From a checkpoint of a small transformer trained on Wikipedia.
Size: 10 layers, 5 heads of 128, vocabulary 8192, 59.7M parameters.
Architecture: LayerNorm before each block, biases, untied embeddings, attention and MLP in parallel.
MLP neurons of a small language model. Each row is named by its layer, matrix (up: input weights) and neuron, and shows model dimensions 229-356. Each number is 128 + 32 x the weight over its row's rms, rounded and kept within 0 to 255. Numbers have three digits each.
A block is one neuron, or neurons of one layer that tend to fire together. After each block is what it responds to, as a language model described it from the Wikipedia text at the highest values.

L6.up741:134062097101105137068139142085110138121119157129098131088130156145070169143206131105132076137108150132135109096118069150111109115111128142173113215102120175163099105191130104129134100117086087065113116134096180152150122141184106164125121176150160102079131113120109142175091125120093076085106076119134126132090101155056142163135152155146151114120109117153122140230055094144120134096183
L6.up1344:110108103131093154080095116174158143057104071123150139137125124130124174141071146099126126143167086151153055126112080155125085134106155102127148115181113159147121125152161172139166201085118157181144127105135113154060086112155093144123135157149114117109150127185138129136138160116185081147058118173081174126114125091068136107097125148125137122139108234114114098169113092161117108097160
L6.up1510:131110155161150202147145177164138157106076137138145126106103137151159170174095121132124137139145096176126092121111126181096080183116109123153121129056062224140170075171138123121038186140130106184088142083087113169110138086136122167126140121159155188103158030136097125160145130095116152086112155139106159174072141129105142134094165141081122144116107086154089122160066094074126127114135
L6.up1652:161093139064078083147191080096168125154065163119095128112081059109122157111120115117142122137104121047148094154133191176141092135098162188099172090130098213129167118078190152138054126082118100128127121105142111142105146094106093138108106097144163133117179168175131072161142164109169124115132112090133095133082107104050172111108176137164106109174168111106124104165155200129159098094166
L6.up1922:117138189153157117105156104095145110164154139157128139130182081077105151103124084166107139136122126194117076119083134079178169107190086176122123156150128108153174116111135152122108131153112100129176134106105090131102142162079122151106119123121122133130086146143129155082120112160124102099134085144108146170129114082131156114161113068090117114174135164155102123123018170054119146159101
L6.up2095:120154156105196110103091081131140136121156071107105135162123146134050114124123134108146117072092128098106149132145100130143126159142122140090158162125085152122101090110118118108054097129084134107122126117166173057068086130109146143118111184128076157158169169163096129083091096126143130153112159139164133130118187167114151128086162152082110090134150145108175121125136101170174137057096
L6.up2196:155134127173131159144086134078176067123163116138157074150130141116151132098179152149112157142111170143109104163113133115121112150138126161135150110173128146105120123124146096192133139179117153125149135088117144160142134142096176132130151160109080091067092172171137143140066102130113124132102180168153121121104192135140121108111049071147155175163104151081170099083093141131182122109118
L6.up2212:126118092128146154114139140072114079185069096132148124095137168129158197174174202143076095185165118164137057156137136151134078143135119126144146125154144177141121126078131164070085151117099144139127155090157156098085118123164134125147131118110152109164117174118117175101184129125149127161150131101168108164154159078120114125072127151175170202081116119152207125166132116087153142113058
Responds to: Nouns after "the" naming an event, period or work under discussion, e.g. season, bout, match, film, book, show, often word-final pieces.

L3.up96:128135127125146140167152067076153138172150153113086117095075075164149151110111196192114166160130137105131093097127162120127164162115127171134143150110122122141122131117065104128116128132104116123130117159132092123163187157129117116084138120100173162146126109157092059115084103140068122133125140139103117135153071135117110138062084133084124181095150157136127095160045147191191119127126
L3.up281:146139163114119145125051193143063188124137138100129151114073126139066075134135138152108042150029145122105163100128104069078172161110119121124133137161110109153128125113032151132142140135058151068151132151162100067146117149173103111103114062112110116168128124138121115123122118112171143187124149158111154119129066165163146142146157185089146161120131069111173114163152128145148139153158
L3.up574:174146153139116092122143166135094127130193102105129117148143124142133067190159142125137179113102161103101139104098120102135154133098109097172107151168128101088100117121079077097097109100157133140105044156191066153134134084156143177152103118121120198148134133134161102077117114125103152157141167098124118175094108165107150177140095127117080146135116098133176128150131119129072074073165
L3.up621:156064180189126161150106154117088098163110161152149170106102124133086132074115166132143165138141128137107092119110131092108167107101116129094119087154118093110127120131136122093075126128148116144144113166131136118102182104197144181085078149182150167194131120179151143132144093115093167127098136145104096133088121172153128078130125147128170104137117190137089069142120132089164138097166
L3.up679:131126085133090094147076184165163094083092121112162099156147131107173089115098180128125163190164111099091116163049121188188105127149131123057147081112142129109125178126168121151193123128155127151129143139114162185152191158127121169125102142134131136193131126106103121126062160133124138146129102196141124161179139094110130165104175152135126156126147094103135111160137120105134135105108
L3.up894:104171141150117165120178145189128145116143120115123074133153070109136129028200131157128168084154089185170100083107117106103118132142143119086095107190097160106101098096135131149145118092061118141150112115191137100113150132147130085091129180104145061156134119125124093039092072149179103163133093155160072118152188119152142163086121163176176146065131144174057168083127158152151086189166
L3.up2026:106111076066142090084168085136136123125143129169117150095142176112151107168054114156101137159083101128100104143131138099155124079123166148105141135103086101101082173086106105116066057116152174142178114115130070137143154115153092145163104128154100131138109134160110165034100116123102133089171110168109157095125168129076182164159093104082083116082132191111147126171110125114135171123114
L3.up2289:092138105130150171174169130118155090105164153072166172147091147186073086104144188162112142223161117064166105158146119029131108104173098098126147115102074125116108141158151101102190084101172104133146176130121093170146127148132085172119151137139150133107132158192106141122107144171151156116144117136113150148111105112141134136090134083122134122151083070108092097147081101151126159130167
Responds to: Separators inside numbers, chiefly the colon in track durations and clock times (3:37, 1:15 pm), plus commas in vote counts, degree signs in coordinates, and non-Latin bytes after an opening parenthesis.

L2.up2324:104145150099091090086163147089113107130086171145117093123147158135097103192097139148091171144145077107209043138126133150102074100114096128143092108164081106153129077128057093144157120091141146100181151126175184113066110123123164172158160133157112097188160194101120146106087117197121130149153143137078117065124152187129103114180171136135132121170152140094115077092060147097111139074127
Responds to: Nouns naming a span of time or a life, often after a number or "the", such as weeks, months, years, season, career, rest of his life.

L2.up2281:117104169073116075173151102119153054137169169097081094125123145174103135196102154142147128131180147123177086097105205122135090116158162138203147139132073159104165120095138149119144163155104150120097124160126115071098131186096136119170049168140109119104135075135126102154168079160118090128142144163114147145129147104126094081171095136100208110101128159118108119187132162116142147114121
Responds to: Mainly "ither" completing "neither" at clause starts, plus both, none, others, and first fragments of capitalized words like Let(ters), Per(forming), She(et).

L3.up59:084149125116136126149124171071160104163098145089126125075108105147110158121109088109118110097112166191124055105106123108126104132117071148164167191080131170094165045117145156098041192133102127109199174144103148122135136091104096147173167129149147183074164107101039182169160073078139131069121128136141131140140155128126115176141138135061139131133139095163034092235120143098124124104135
L3.up89:105118122094072102120116113068089093157174126208120154059159122065130138139125090134137109116137102108096066180128114122088153089174152099117131165125102181115210132073118112144088135114152213149110101062086109130112124097132167177119162112147111116131121099136144122147147124116143159101153119113150162188088178147116129140167135157092107124180094154173133107121112089139063080079143
L3.up210:097114126211155160123109128089159118152188151159159123175143111134114118121150134170174089140098117101119098075111142087109170098129136109142135099081155070135140151216160114095102147097098161167177147147116113132153174152124181111123156072152098091156127124131171186181047148095168148147131158129110085097077155123091127073175090145077135136155143111176127110072181116166109158160126
L3.up524:089113134137217155125160139122148139187122121092114111105103135151085163171178152110123124074140110149116099184095138130088181161139157153130112165118163120108111120113095106133166183162139105108126143160156094054139120100147125124069161128143147121148144060089124184109130121068142139169128171120158159104086203149079173143153165102127118126114087107133149122099139119168144072152128
L3.up582:133151111127127113139164135125140126186127142150160089096153163121055163113145095121116113101101178146100132148069068131146116091095118139137137166150070118103130071142204118098093167123147136099074173166121142142108095094133086066143110136162127133137125072070104141143062148164146154143164038114086199199153109148143189162116162136219161107119124124103117132106090133178139121093166
L3.up1384:185130081100133155126121133111145148120114120058080138141146170168135110111186125096097129138174130121101095092087181130142104069135114153103126093063161170131117094143102165144127111146104116091093152107128132094144072109158168079093165090105159108154120058114111148116131132120146157184160155163105094153114181101173156090083117152111092141148125108151102152139095106137159089074149
L3.up1656:120077120089155081175140114159164132144153133165112150111140091101128150110165097111094170180179139136091153119102125108088139081177069087121131157163147133155113094130157155166149134075115097116081137164159117104065067072134129081099175150108106060191089131122104167125158116109141128152119082090155099161130162102125118107134084187127086135145144168092093142030079114175124083106111
L3.up2313:113107136064190127094120110114062148134041091126099155147174120113098150082106113170128187116160127119134083142058180187143101136115146146137070098151083120168200120151120158126068099134196056164169145144144184107105135181124117138136173117173120063158116152077123099095143091121127175134074122131140139152108126110127188102137107188116103047136150125148139081142146120125119127159138
Responds to: Nouns naming a span of time that end a temporal phrase, such as decade, years, centuries, season, War, often after "the last/next/following".

L2.up1568:118183105133082162154135104174125064133144116074167047104141148108149134112107129096120108162138143135114176086101141163126127134085179127090093143152102127131214113143155128124127094149159068153134169129122111093111098073058153097141083144087158154109108102144152107156114098144070095076107124127142118108103127057126118136144165131144133185120077129115094049141146120159154140098128
Responds to: Subject pronouns and existential "there" opening a new sentence or clause, such as it, they, these, and also text-pointing "above/below" as in "the table below".

L6.up248:083121081061162119091119090109101150117015099126135145156156153072105148109138055099133158106157111119157173126136101076123149183124081147125150109170105138148126117152097145116141157148105134143095109064181105063197126148068092107043134125029120156145176112187111104114185114112140139049085185099155112156137176158088089097155134155165102083100092124105119121131062112164117146163154
L6.up397:069091108154125141130090156132170104082138140110147118162109157108128144165126168151154158136116062152144101096127134112176112155103134190183147167094137100136121161152091099158142183111112157119172130134152151127106142169119107130129081110136110079100154145153171119117153164149134110175067228104073149077106112115160172175134155110135069132133100117155159132126142126112155082104103
L6.up750:135157205142143122150170139113144184093131156120156115068115122125151154145118102098121080103146118138106173130100084101158153165069145127205149114130112050148152105109128132121099094131129136161158135128118163092106141156108115171178114151078130157116133138161161120134118137130063181174107066133109171071213082064112163131162172080101135108136153141136173132052169089073121128143143
L6.up824:144106107148140157081133106159154085094111177077078146168115124113106156121106117131150101153173174098112102130144112157191166134107156143185179104113138091160136110120112078160110136100168105125121210078145112126094128090137111147137139095142153136125135088118118184123048111057192136133111137046165079188107181156128103093169188135135118123150112082151166082126154106179163144125164
L6.up1732:138048142158199117113147173132171100160107098135130129126130115127111161112071048112147082112152135139071093162135164196177149166148192131161146092115139126096165108151144162132178118117207160059118085102146121097151168093173088181112138149165102112089142121138067145134160111094178054140080155065101076096094088128126103106164102101109137181086117121178131140117115104179105161111094
L6.up2199:153087164081102129144089193128158187081114144133153123080116133136127113149083091142143170090150175132185123053065147080185161148138074175110149151114086203159123106094114098079101119072143155148124162116128120089133146112104185151133153157152096078091169136154060148158109142117152045155078158104142161096123067102146137096147188072084188180157101098176154164127178121145132037069106
L6.up2354:136120134136152160171094127122178131099083135100096117083136054134191061139105141133165082090230114106131126101117108088167142145158111169119125152131120119143117091093124087139108095135215114101135102090088134132064123162129093129120106111159127112122136089158120148119128157128159068142141120143071109114100139117170122139107129097134087130161096119133186156158098132111110148115094
L6.up2423:166144106133159206129122132094084121120155178161168157124139117161120108130147125131213128052161101179100122168061105136134125140089101156090112065050120092134103143224131084107120092075171098186138127134160175166163133099127057132152138102119103147177118113166144129104167128079125089208125163093187126160122102179092121059151152101157122130104139142069143171196153107102135106110169
Responds to: Fires on "the" or another determiner (his, its, their) right after "in", opening a time, place or group phrase, e.g. in the 1990s, in the season.

L3.up508:091088100139125144139133095131090047087114106120186147135129138155137148151141104112120141058126143086144083095093125114187112138116063062104113122133141175149206139170134170086134120095120191156135119104086126143176076126114141144091133161109032122157088137118194138118128118122151131131049143187130143169112144147102076120172115090128082125089182076143125107153119101126121156155124
L3.up560:103189098093039172127145160117097102105143081142224131159146106139099081080083102146126128128121076147137117070152124091110094148067184114151133151170124142086171067101112175096123172130164150216102124138126089062143088147188098102129175095088053048203084137109107141121161133125151033163140093131115145151126146130131110084158154116117124135165158145151133097148077124146110146148140
L3.up656:115136082093123139168102113098091071108085118162122121141076144098060185144099142135102110121113110151135126150100115108064115160146095133147140152114171145127119124098155149136150132159035125142143103142082081077153140115102174141079181151094080079103128141098190135138153109125110155154101159115139133145154084139142082095108131137105132139121072161153122136192105133152112089087163
L3.up700:103112059154127145091126182102088116060136158071159144078151092139077126067145117161124066116120101163087177111124107099128095144105053090148131160139081116165081150148103120152140107151109164179161111112128113174157115079107090144108155142115146129213061085106129139135138117127160063116134121130104127110158127157082087139108100114128126143146140086111087125177128106123144183149134
L3.up1060:068111110158152120055109158068115094137069094097107144142130176107093118106142120127158169100067116148174169126132172155187126142055056128133144151083147138148131174104079141091181106209172100120156128111115115132113102112159152116131142157109120163155095118172251085155133144110078099131133156186116120131123118207105139144096135133177155202113072140112162119132069119082161116096161
L3.up1285:093181101160110107128127197150107149075109131173061169104137130172132121069123165131110162116115077092097157110111137118110149120145158163071112108134122130140173111143133158166071118094138153135161084094148091106144114079084156182120177104076125115182132122113164136152111159113069205092162112180144157134101130171048067139105162120168138112098131097085130101164089131150150153170143
L3.up1617:102093156109108181141109095133149132100154182137132189044130131132083093083107155115091101106112139185216216098149125157173081150161111097080099139119160182103133135151143123128121177145116153191141162135104045139162135151144037135157127145111076124132110048131175148157144112110122101090148174160106117069081154155046120156102164095107138149118110103095156092138134141128146139134179
L3.up2483:086144159128132110126084120146078066088132174104170155129117145153113141104121103133098144099106157148155136100082122075096100183130116101092138116126163168124040165150142095107121139128179172118109123093110157143085132135146123141101199084165142096155144069171134141155122100138136127178195169117202173105112120125111094102141115146112097166111152133044142182160123076121126143081140
Responds to: Periods that close a sentence and the line breaks that follow them in Wikipedia articles, also after ==Headers== and before table pipes.

L6.up308:155170139172113154173178170105134160128138104147085138144030135081164190098134084120165116056113119137147109138098156136133105126146148131140092125136165116079142131128104132159190152193141125111073138109078069133137121113179146100163147156116141216132128150160123147136216101104106152092114184078081093171108148153118116152151113126129103144143109100107092126156128140141106140133162
L6.up665:149175112140121171114164134118117181088103135155126079135174067140115177097085161051121111123168126118118136151151135168069125168146124091134104096153157066134130120097124160142106101124078153137150112173149141146211146192131133120092162142077173116123131115116136093106103096107106109166154121121113139159101141087093097178090119139139024168148166082129125100112164095100174099164119
L6.up692:117143069122106158155119124147091105121112079155103131157164098091106089117114129098079146124119127104101151156150128102183131167161141113149080152175110104054176114151148123124120089127141144114084083169097162139156102171176140118126085159080117098144161158114039083106172094067107153154095107146163091182176116194122100140124147109065055156157159064089117121128101056163176170078114
L6.up1121:154122132092139159130183173131146114080166100124089162164084155116126151113115108144067161107054072109114128140113157145095129129135116130117112089106141090205165127117107113153132119121174126149129106061147167150187128142087131089173131101089059137175173130098137155115129132118127170099124147105123071128120016224091120185097083122093145135108158095091106108128104141071159173150171
L6.up1199:151144170092089095171132133113086125132179112117087103068142158148112182170143159165137115154156115136153172160102126121077173069096137112141108146201105190111108092139151137137133161140125128104120127107173129092072135120189154137046135197166121082192166132148139149077091190076136127178128189147089137076171104135085117160090154170183177136087181117128134131097127019123197138104147
L6.up1225:077140047071151141135217178124113149142100116157099089111113118116123157082104149076120159119170120140090153128112166103137111127113096180130117118113119146115151080088076118115161138145161125156160063051124149111116133150082134139091091171149127151093115096074121166108134192099109120137161089108150060157054102112056148136161174160120142132162128125105118134174108068131143154115148
L6.up1876:112173113109144131205160155127104191109170110144141138083095176157136149138127095080189114094106130103146123120137134148071117146093115120091168089125112135151154187125118118143102124106113179166176105130178169171119126158148086133140150189109094176142127157138081156112118110075060137151162141095104141109104108156150107138104161055038136116157119124141168119166121072103128153186079
L6.up2283:161101138147129062142098217163134146139116149109109120149125113154110114135178148150116103146135181141142111151104182189100154152116118116124160112156105078108097081146104183120134119163101205087130108082085173165160087124110138166159118139123201117169185148137128101109153096111127164145078155223155130130129125155166128099080083056156119131158119120108140094141145056118143206106138
Responds to: Opening quotation marks that begin quoted praise or criticism (called it "…", saying "…"), line breaks ending a paragraph, and closing == heading or | table markers.

L6.up187:096141121124118120121125059103107129157147112146199119124140090152125077094083113086145141115146137128155140117127091118077152050150119107042129095124114118093104166075120172102127102151110127143111133084124089137141204145189123115171166184140144088124038122121077053104175121170125085115130128146090147152123089097123156117157111080070116170152151141129145123136110213151184138138091
L6.up433:143128095109134129132125088101124097099088113117175120159125115111128099079080098189103113133123101135161183125110122143140158151157125114156119121197147103100130137140149137081108087057166130182100088095152113162123179163062128096097125095120123145071157136140082152077112165110161126088139088087124135150116186147144171147136144115091088129115109117159181104120108135145105060139102
L6.up1335:115159133139098090167088134120127187108163158092153159147109146104134054154103106105111138113178093116177133109123094111120144125171187152107168138182139158108102114137146171163060139126104058170055159124167125105099142125107095140166103115148123097146098118208103129145091033156091135161159121131152145161105128161156095149124076187105181174089077101150124146126128102124095093142098
L6.up1605:160180124087084092142118106077147130126107174107166130127093097093131140150114115109111132157115119124109109114179200104101162092089078141089144157131120135131156105199082150123045129162104094150070180120168104119109145089154165080150066117068105120066153195128101156128142183117140111184105121086123157108070146152123112113112093116150176144170149134080158140142067141139121102177107
L6.up1747:131139085068119139164149075147095158171057191128134168153144168168157136121099096130112146091134099091120152073124074088065145142156144093146153113109065124143172068124055092151091122115103127201150092107138122151148138157071164116140080084160177168107097139152089112088173149118113069133121126125163163091121110110103121159084112140156122166153120093092144095137105127097105106140168
L6.up1956:098189097136124152145098090130124106108060128100155120127184104106170097142147136146162115201148117159112099128102104120125177125170136142132133135118143168165156135092111162081088150175120149164083144124118113119140090138130068113153144080151135092071129103139120109091099121152155103156087131137155114091161181140137149195069111101099107099115133114112108175136119075109168166078147
L6.up2448:115099110054115084110067093125154100129165131092173130190129117127149069141195178087158082093164109149058113050164186130085173097172158098090130139161154112156142132181130123148091095129105100112097105087153147093145148165107102109148112144123156170172121130171148092152156094117149140100126119139136148067099152085125120177116151145108164174115137116138135105152092174112110145136065
L6.up2484:131161090153073178147114095095156089121147153133114101132088152098171103154136153156183082075048137183103098123096187097126141132121104104009144091187127100139127128167067134149110154138116124145154137062105104170083143137126141093145198145089080151087121179109137088153124160078112138104095119109131134126110176154101084185091140105154102090118114134127228116189106104153106062162055
Responds to: Relative pronouns (that, which, who) or a subject pronoun starting a clause right after a noun phrase, e.g. songs that, clubs, which; also numbers in table cells.

L3.up406:117066088105111133121123151095119063141101183097212114103099126121147118089136113110187144118142214110155146150096139105093150153133085109091166149158047149132075125167152098088155188111170098107111091158145105167136123137114100211079063106164202148167116135106133097085138076115160166115106214153188138130140092206123159097126050104115168137109134167172106113137107095110134078169119
L3.up608:099084102148137105141181122111086154105115121133138128149152098109110140120092123128137127098072136080188146103149125129112126145099078208148158092145133099137075104149108100071129125083137126086103058097106146157148140112145149124153125068151094109136136113129150174089183146056132199127099168196162151160127135151092127110144103093100145094151129108098072189195150127023147117096131
L3.up781:141077143040089088122119140100133060130177142076073196123096081151106127057118142153136112143123137150190126125093112183160175137136163168127146102111110081120122096125131144124145142140142173122189060100124113163141155127083113129113117111108111086108136122126125129128123150185208156128145149142087123067117184155123103120185141093075102176107166156141125136148099111136168073072107
L3.up1184:129093109127087132114092157138101149104181170120144117146140137114098149117095119114149188164094113085134170083048147094220109150136125157090159221074181142141145082131108135117118140149101140121108136120126138226188093088139106130148103143097065087102181160144136104124163144110113187120107146150133118134098079086123129129132122074125118148129137152176113113148067112105148071172133
L3.up1325:110098150133144091113145085192110085131182146079136152192133130117103121083099163097083143125143150121152163138151085050136158144133089146159173120145156090103120100098152141142074162058162130128206156135097114105149093118097149202164085143182135092115144136148171071070112090132145102147122103128179138138116038091121146110143123128122058057126117140163162137116135134129144171179146
L3.up1713:134088150151123098129112091126136154120146104114116145153105148075081095138143141182111123139088085116128114150071090151092095141050193138105158181067091168098091131081120181085151153148092034161118095150111108156119144168137111201098072156200146117108131169144087118098109121134142178152110092124173067210060094107116149093129103124104154175130149103129082118154128135093116136158119
L3.up2254:105150136085064110140119102109170142144137167122153078110135118123197208118070111111099092145115134116114169129130127124150107091105127128125140150167110133161178087149088101143120147095131164160085185145133119145144151143076118231129072104170154105120104161093156132131162143123166144109102103125183156113140118124062137075166158123185133111119132138118108096172093132087156160164199
L3.up2433:085072134095135093142125086160142084095167105111205087117102147109129111063120139137159134146151088103192119091156132127143152143140127188116166053167127132103085135159079167128115161125113116109129175120146065128152185120118033130118057108170125065113126161130117130105169119081152183208159074183129110133162102185100096062108130113078106126122150197097140119177062107078157129103133
Responds to: Determiners and pronouns opening a new clause's subject, after a period, comma, "so", "that" or "and": "so the flight", "that the N-H bonds", "His work".

L3.up21:141129121099096164164116109102111119129105050097099090155141105119158145152109137082127139168178078125101123140107100206111107115159111092146084142128117164124148126132148057078126095143123103074104063139150089111108172137141135155127136143119153118103131127161079165134142138151137140153124086092103220117134089155180111152160144132067088242177112112119106145163109114130169164178163
L3.up124:143118138128134122140148126091090079142154215116155147057135120128177116115087060134111151108087104158117114087152163173110150126093084181111083125149165116122130071092139073145130072116105075092106158081104141107095140099114049101145033109115176068092155156147077171081078143096174107158139156105119133115095145188178149161127104189186101081148139134179120187158208128140115125118168
L3.up282:089137194171096088215175139141164163131148192133148128092154114166040181126190140157163140132153060124117127138145173091143137122076165106141172125148107160134096064142081042139138111104128103169126156171156128173085144123122142078164128105139116137099099145134132166153151099077099075128131161139114147125138140143063144143109096104082077118099099084075114177111103062150103131158140
L3.up855:125161098133111174185137162094172180111123149102091086096155100161178100130133053089123130137149118171146100103147165134160165071168074144152116102110161125141073128105108155143113122055164056087111141131114185128149112200125127116103124129161094086155121141174153121115172132153135128147093151154114111145136171134103129117199167077099127173147135064160062126181154116105152125154138
L3.up919:165104130099176120099103198125132113095106159147194151102119165133142077199166069113135104082134133185201107078088131141137168142096093096153113129094143152053156094187084085167143166120119120090171115123147132137058079161110117141116125197133114088180103103151114087120064080134153107160153139143110120073134159063184145106135139159170140101156123129089134106072088129144121135128158
L3.up2204:139104156155128113092143095157095123108136148118129154179160148144138126144210076143102118163129154124125167177090139115085132122137165141162132148068123163094146161109195129067140159141084138132186128182147095175108086134129077168157133162124132104162136189164083138112131180114138142169126165184125118129117084104144079158100096115203152114102176151133133138044119119130176195111137
L3.up2334:154110114119160132104176137126087165131080108160110180117129171167119101175114125100142081134183100182109097100072177116149135146178152155083114114111150121157099177114070107123101154093095095159161156109206166063122131095084155104155089081111151164114158148106084155105103157122092145169086194128131078117104083166170119129146170170117060114088123150150174116111151121064143109198176
L3.up2396:174082153159152135096070105166167092127152132111137132128200139087052082126118116119115124220108176087142189082083129194138129129094100083152110111104120103173160084162161158145166099108134105074162054102097103170095116112125075089147066156116119087198096169155152157145127098080155090143152170110176160074164129132162099174126182096085134090122130068115094131177153081156184133140144
Responds to: Mostly the determiner or pronoun right after "in" (in both, in that, in which, in the, in a), plus the "-ither" piece of split "neither".

L6.up153:119117076083119091178082200170127090057147130102161123147127135064142181130112112180123107102114125098091171114149119081132109134140188107160111117084122118160140097165101144086153149104076136146103094146142182117106123153091106134145132134112144155108136143143106160111086102154170110085084062086093109160146130129106121140138144091157082114120091120119119166148119155140177119098096
L6.up215:154106184123109153116111152136157117084129142144114136083096055110146138114093110141164084147081126162118150086088184169138134120156160111146140156083142141115106121124145089135107097146148165092125145134118150146151113095153169192172124140095103153139088200130101134135158135122110121140087127111160092079077151128166091110108179120131158143146105113104131148126099154129126104163170
L6.up317:090188135163100139154155136128131147143134154164168085172162123101109111120137149124141189114154126117134134103174167149049137112059141093126126139141188209123158101179171062151174132133098164166113148070074136055175164062155086121102124116110100115157107122162176084163180143163147112132097074060115123117117064063147093145073159145084199156106132186140092111133148092207155100115153
L6.up618:143139113102141169174077096115180124158107127149087047102118091133111115199176182104136161097086157127096118127160101153147094120137089154157122077134188090137168155127129132152143105046102217129122126160127141169135167121122165161152162124123108115111174157135118154100120103159148133148196107123138138113129105098118118131127116100125141108174175087135039066134172137080156187087139
L6.up631:147152157133148133096164148138172136133115104129170150131111112129127144159155129154192186097095099129152201115151082157140111153128146117105093138110075111092129092135078126143133151118156160201180098132177111092114079210157102157141097099068086124120176144191106120129150081163181143107113195104094171124144167144162126158173143090113128119168115069108139124152204103112147083115099
L6.up1173:173170083061085140184139141068170113092110070099118184124183125151160175106177111125182135120099100047095189139098084164152118108082109054126170092131157047097110147135134133116143113087073153141134158142153080141109100107163130179123102128133072132100107114181122142141101136195129132129067143049089093196113175185131096124129116086113162101116106070099129091095116164190110160112130
L6.up2197:122130114110139148173121102140143192127135142087181148181069104139118122104133104113173144163093142130136098075105158127104112080131142149140139114084202127086158134130164073141093098153076137123129130126134162163142101126072079116111109108154144160139091136157156107099133085094120122097160094149159121145102072138134222157178093170152167144141177103091127188161214136136119069126104
L6.up2318:143136083137147174116140113073134114090131192130155130132160187155109095094082123120156126086126140133158107137129103163134116034085151111138081128097161107159174131127164109129081116130101120093126091125125195119121127111066167134147093089133123166164139130075158083152118077129151169119117084149158091170102115139132129159075175131132129109202140066153094096103129103136137162133169
Responds to: A lone "b" or "B" token opening a longer word split into pieces, often after "a" or "the": bothered, bibliography, bencher, Bogusławski.